{
  "positions": "rope",
  "beta1": 0.95,
  "steps": 11954
}
MLP neurons of a small language model. Each row is named by its layer, matrix (gate and up: input weights; down: output weights) and neuron, and shows model dimensions 48-143. Each number is 500 + 50 x the weight over its row's rms, rounded and kept within 0 to 999. Numbers have three digits each. A neuron's up and down rows have the sign that makes its largest values positive.
Before each neuron's rows, "fires on" lists the tokens most often at its 100 highest values on Wikipedia text that the model never trained on.

fires on: ".", "ab"
L2.gate774:499440467532432468523528625599506487556534564510567462503466514453397503420456501448574478523469565518429394542553464474563523487544534586502466369551525441456460617498471527532512455595455462417460425533562572539494490510463423514462494543476562503571510475544435501510503500549419542493
L2.up774:487532526541454514458510539471471382424561522560470434484513495571520521471498466525542515597502566448550508491559457542500495519431575546438474523484600459527539497505425464508457611412579489510548458467537526529543509476546488492473523421529585545580519498546544582539451551561510514552
L2.down774:524532476499413503472437534599551494555534539543454532406513570406465571503537525533509458499516459369515487502468524436526466619440517509455513482512469537480482588485445452506472525496396454465470488479466509538461576519560401613579509506450494505546540524496526515553519438635492616584

fires on: " res", "aff", "ec", "up", " Inc", "off"
L2.gate345:485401509539453469493598464485380494517438559580549472523555501501486458595362501487520618463566492590557532451499522456597470456563479515558472494602512572522484569549704501587494459472437535409514552499533524502472500397464529545513398468593521497566518468530533535504454496525480499458
L2.up345:404410541496455490507468556489433470471510523458578512474492516480524452503510539432509511450432494562410565483529526514586518520451482469514504463631544557475510456480548469616545537574514580457445511522505573527463556521490527496422459504504529365448449520504548409482498477484535525613
L2.down345:437403539509538495549520484407362491496524457531490543401498543524518520501488579630544490471526543544517628540492468520540488553527457493530409452467521512476481479446586513512534467496515551537601465500504501514550464478521491547419432520546472500536528548493431568509554482469534544402

fires on: " P", "===", "-p", " a p", " ===", "V"
L2.gate487:517498566512406529526545544561584538514526440447610468561391449440519537494482530464457534501565528488457583491495458572514520485560463482521554448538555571494488492462506542541587456522387589471396475448543480534469538434475484513470604590478517474559460534444465443458486408523510524451
L2.up487:468399464501412521521525557572561603531513533509523497503460484552491438480534475478499539529608452440496469489555527588474537529491524441470449522598597500495475471529490545526473483574436547537452489554500551584556541427538440514481509503470436537499462503511512388415446455550567459470
L2.down487:512494488540385521558522492562520528514518513534494549515559452493542343477504434639495589501487542516498419468543568472584480474493445418535529490466500448437469494528587529614551544502474511379514499559531542539460552477541481514567501431561476476542492566423563458468645449467567502470

fires on: " de", "ar", " De", " en", " cre", "il"
L2.gate460:479525510475569559481571454375438443474501427470518527553520425405491515506558465547424512537440545536466501486505518474496471490495472516442440588421579451525540547530574447477598540500549487477556533569548423538502637475446429560513568529451537547521480477509525569570572518467460559461
L2.up460:515460468459558483539468496413566425456432557532486460503528501507462533458530471500517451504474497472480420493521540458425485406472487550508411539491503462547526542545555332445517491498565510496539475467531544522497557591431482488552552454522503528495533512551491537520541519421538461475
L2.down460:579505588621484497499538510455495446440502470436474461445537421511509378472574358696482506533520528444414484578500498487435590447595434489466507461470469498505460532508485439358447477535505385480559543517490515574468463492579525503517493448520479500454468505577488462514553501458437507421

fires on: "ur", "g", "let", "up", " top"
L2.gate352:432441480448556481572519471484401506496499554451510461559492469549434558460462478502504473415451464482479520563482498477520475430469552577509516571536406538503475610453551513517510492529490466556517534469516557474433520490396510484482506455443506526480525520466476454528506534451548476482
L2.up352:415473539519481514469534528437432614553514484576499514578440498420524545514523465457438512468458476538416478505439594514549560483490471436499483486557461515437457472466460448566511427601419490477490522554569431431574498616503520563463499535584433494464476507470495485538501509464491454494
L2.down352:545492449475533430475553429446486649515543535437412504558525541512502541484594520592533510542561438377518565543476520529485624418466478543534343464518535442550619524504509551513481534497457540467510435510430459534495501519491492501540541584433481501569565572433370489528543492449568517561

fires on: "ions", "ations", "ies", "ings", "ors", " situation"
L2.gate119:474490484485438447466482443513485421476526487452476500526511429438439517510542483440571540496511553573498544601452462524493471551467457475502557514475488507416442502444406525556534450448525394538462392519473412498476564509481492469502572561529486442466610471442442546494440457527518506462
L2.up119:456550594636432537511521501406462460422550550486530562495538486461560421504497448496521513474430408505540434570516429524473481525459501426504463558485427548462570510485552487511482528396470447503473509523464441513484508427498498613505550474557516405532500502516449456522516455544551581401
L2.down119:466496429492436447463444464512565508476447522483435578533509467530554490536521548510574498485653437547530490492514558414428621440555538428556469499390437578498511475509552518449475463438476427611608453549481439483520454434432542449443551533573512405502469491465467470489518538410509522502

fires on: "e", "u", " Le", " du", " Mc", " O'"
L2.gate811:454518448518454490508473420479495429515475526420489569591496457528482504420455462487409500482439469567503539494491444446445496583595438554430478553564497447511534412487541494541501542509433499452435587462506505442481648434565488451502503544561542484490445523474534610501486489504394532510
L2.up811:518557500494550449547348438519519393514479520391481451427456525553465527563435522524533646499526483453510468414500495470465478471482554548545527425514439528553569580429480522482423506503584441507551558425486519526487549445505503489521523394570496424581528449420357454524518424576480501458
L2.down811:458561571514416475493485517482569485502497510433497486504381462502487422505529436597470534502482554530570510413447516520518560468488524497402486450373446441543621476430465463531454446533542491468540498372404525552521481528552471557518555500506417516549447503574481541573465554493418483529

fires on: " J", " | J", " Al", "J", " (J"
L2.gate264:528547392511411481502486463443519441471514552475495564497401505420519501505581398487526539513490638468492420473432460479526488532491486554448531561479553522403582616441484517476493503491417442407467539445506538430423510446480493539500493402488519455453565528498539525533478592457583459472
L2.up264:390481542487559475447473625464411609556414489515439533598441461530517485514575444523505597547521462440493467411367523542547374532524536480496517554498481535536637476485443544549444510575531443522543490482517416500531469431485522558539468514429510576412484511477518502430525543539400454406
L2.down264:452533471492489582433426547439481518512478567443521531497468499414570546536536484531486431672494623535522481520448542570519467497531485509425464477518455419518580504538403485482585516511447537437486449476555419551535528528485506592544491541470417461495512485514462574468476554479477619504

fires on: " held", " very", " nominated", " | M", " Sam", " established"
L2.gate156:452506519474489517403373518424497536472460511463618492536491549584581417491530530399516623559519493418540545480473546505512511495444480492451479477499536565532542512375478383583524477494545500422488529518542438489504432437491585474443565484512493471483469552552507498509474422499548490570
L2.up156:443540425499561535545494525499554502484471488490528541509464459595549526468492439497568415511474419508586566503474539456508514466477399464468460535496542495513619558434588478533528452557408533499500579514529549463539491512479593519559519402489575497539458541575541554542475568485614504492
L2.down156:429419491525485547579545431483462503493419519493356523459517399580545463474545465692499546501571540565573472453497478461434553506445550541436493459466546546403541502433520498536451491588489559452562473518513441432505581562497501500510576565547531482519474484449466509478549594487534557425

fires on: " back", " up", " lead", " drop", " break"
L2.gate266:473541482478491535373499460436451467494401498514681534516446468462467543498502534348484528537480561492473597471542427483564468495522509496561502569437436464456465546465479493523585515552482470495528502593609480436480599477466466431397433509497537564539421513496573588544432540434528538579
L2.up266:464531582460543517489491494449520560496482483523566448245429513521510504461594519458511500525513511451512462431479494545486537576485475540570479506483534517426525599522473460525487483532429550394475542573505584457523545538491473496565383474559542553539503460526551557518495592466584517540
L2.down266:494436565529534488508484456492488440520517521555589435380456496475520453521535465558558529523537428469556457444488472533482603509493487490469442477481532580388563578470513479526382482558496475581503451395431592537505452473557479479533499516505421544468529478538446517543534469525520486417

fires on: ", T", "- T", "| T", " in T", " and T", " | T"
L2.gate1:443440519509446561494556478462543503505408542482524490532552480494519554484514452497499515498508554502453563615433519380465574531556517569507378465515528459415496495422466526469480379565512553479487474605484549492439458591511524504542512502528596450491512529519526479539470493458567451379
L2.up1:484500468529528484562464484486507539539398512407517473541536522564471561613493471536500431561531489513524389499553510493502562529598469534538494393505494475446536477595481460488599478555494557513479500519518415601437537456513580519443553423495543442521452389580505610586500536523511484518
L2.down1:501460453612512580525485561525500518486452510566495461475509426507537462494571448660514495459579505445494538530469598497457580471542547466500542462525487486494502452467505449448542529498465464493508511563496494509482545608530498487538524541482526467453498520543553488440611524534529555481

fires on: " r", " pl", " reg", " exp", " det"
L2.gate764:461544447501505582444531524553456547521497481556698484577576428476437506440477506438497506487538550578416560523493399477500450420417506498495463525496508491478483629454519418537548514423434524519449501532559491449506582574503460424462557486434556587549477585554604468600487509484541561465
L2.up764:476538426551494599434535534518486534496509506622656457538510482457416512460522392418527573503543481542480547534468502434494520499451470466441468541454503560484457558462557477474538533435509512463474536577569496491549548553563512387507467466402526595526458584550539479577462448418583536489
L2.down764:630462542508476404483493464535519476508526575477373460450436646514584492533533485755493518504479463451506478510491534494475572532504530524522462455479519531479493504534481597451434475524487480462623521568469492572453511482414544478452415454534513513429553473531472455429494484487451488488

fires on: "ak", "==", "ik", "uk", " ===="
L2.gate302:550524486555404519508532470532410498497531438556521543533590438507547444578464487502488493556504552478490486535611536517425536450482492410511557473637495480456538473549422467478551476465383489521499438531500573509474578527467477496528546546509601536456480497421522442467469442504536521465
L2.up302:516503532574498476569450597600523409482466509480489508512584496494615462457544541504550508480497501457523549432486486456549596490434454447475590457522601504563456443526471518527430579537482492448483429479465488531461479529504607569504513486610484557447521585439470553566573472546523530528
L2.down302:464448518411485518560494480474442509531507551566526480486348544557373549418531557406476482528548499512504480645494513462582498554500470584394381480423485448467446533511553392529564523494509452504553533557511470524466457457549395466450622489498454612493507599615463557465600444457497379517

fires on: "\\", "\n", "ent", "and"
L2.gate720:463528515515508446449485530348538425562387445542492450504574550551516602478516432519391536579410483522595485524548552541542499562523457523520446518522497551541502503580537561452451452490526523485510489579451458467504458454511580483439476516473556585485478540534405498469503521520450511549
L2.up720:486534490534651552502411419501471520431453480419557483495421534626512440478478501508439458483524527550548532438555514553485506580446518571471444570541429513546481554498536542487477501532523529586482568485503434505510543520486397460522571487510510421487523469543410559593462440430514427414
L2.down720:498523441521515530526538429426441541566541527395491415512500488564442505516453524304450488502556591507380440526539525551471499542497546463535518451474463519551394468546528435461479540485428445543525475475530484483448511517541494590498497606450530502442483538486574539610400495545486495432

fires on: " I", " US", ", I", " O", " Interstate"
L2.gate590:533448375438492461419432459500554578551527475470509453632533498453493538581549476470494405561478477462507480469479540595452470516571537541441610463530541543537466512566573502499521477469521552457492554529481473479507457493468438490475519429461492483523445518462546480540492481483447512518
L2.up590:571431552411446457471443553555501460491508438419462404530568564532474513475641486516468535461564362416633555463524468548617457463479538528476533454595481515526510429373501566530485561533532495454430515557545507536517488548514479553506505465510412450455546483509464433446539471540375534377
L2.down590:437489570525500445587489538517593456511485496455511541532564585607470483448567472600559557473534462413480487450494499538518615506577482543463570569559501510448506499385588455430540576551503462478417484481554503510492472500528365541426503513456433453500518519573485519615578462580414470455

fires on: "th", "h", " La", "j", " Go"
L2.gate391:381531593475491524445404384563428483506393535517499511539566499432441538455501563478410501529451580443512501524400505482526469535608543467535509516437420393517455454537443453458625491518468596437540510453547548559542554524477561482550572468500525407533502598479456500536508480565573523558
L2.up391:581526499490490502542406463456566492574422472551507521589622512552549532509470495523475457391583507487415417525485457521509574442466391471494629455546444506476501482561425586507487491494485568466449513509493574534530500515475587518462501372510453492524502509478465426518512485513381437495
L2.down391:499402506430558491528469572465495531529495446474541571460541568528546522482551512420521434432536542519524511475495623554419424430499508536508527522443416408550526625396474439574557553513500502552506539529598553529478503523558520370530434435450601553538501463485571476512509581484462573423

fires on: " of ", " in the ", " to ", " to make", " above", " make"
L2.gate445:531440472479421521509520520439520535516558467509612488508581509489553553462454573454498461548500509545522577407528475480517570449461420439484427495599561522446476468460436469587579453544474588535440546476521512515444472444458444577451614480498551503538584469495555547525425449466506526484
L2.up445:490519467456578502397480581487498483432491449444473486419583542472588439516552584545507450373521490513588405456489506651490526598466491564505578470513415499575566460526513571500498504476529476508479455560469485480559496472415468498427479497574483497511506460385455445558496575508470468478
L2.down445:491538514505469490532516442553460490484534445492544445420525488639446640526531455346464472486446431433454488551503521434579556559530426431532522486531546529460604491471563506522508496536455534521467525446467491561504448432479523493395547463547423525601582524582520523565481452556503501465

fires on: "y", "ew", "v", "″N ", "ind"
L2.gate789:458434488521569440448477499428475533506510509496506479447532496477527529473503497509449397484343360497497462436624544502473521480480494458585608535495534449545496549598564498560596519458529449557484430565432477522424420405505552534534482552468532502507612538534414498492568457488532565511
L2.up789:487645457495598499554465557481549450561604556423512421438475543589455540454518442476527430421545517506585501455503593517482567489506526453457494475520454549679515571457525533509497518476419456470495492448436564468518540592422493546474660448479516478556556440423366418509515472560539504463
L2.down789:507459530463594502465458540353499536461524533489541566544564553527535481429557479304488492471557428485476491463465501483529453574510519504565486479451521498487568462544518468473438418530457472473455499509528473459505527520511507538609485604498499609595545603483541494518510436464523535513

fires on: " b", "| B", " the b", " | B"
L2.gate752:478484412536487503407449461476528520592450494406603466575538458553478613514513528457463456496493505541536573501517456458509515497551591465608545488383537538429421527494502477524473505441563506523494414478588454441420585421380472477436539516424550487477476465410545493568459459455538448459
L2.up752:524501446539531512485465462461455570628533541426508416454528494594509569443514504481523467450498469567486492495539576467440642498533517487609470505379515536449494610541426423457437419448559454515498449493469502477409614513375469499511480433488538553454509507560556571554487512427582476392
L2.down752:563464510474513472515495520526452545502508484488488472449521464574593498487536486691490449459461503592554421494472547479450564501571605424575579489461496585560472546423485477532495550565518487536495472530455532513503572477538490491453482479539464545479486553558471530493570509438439518478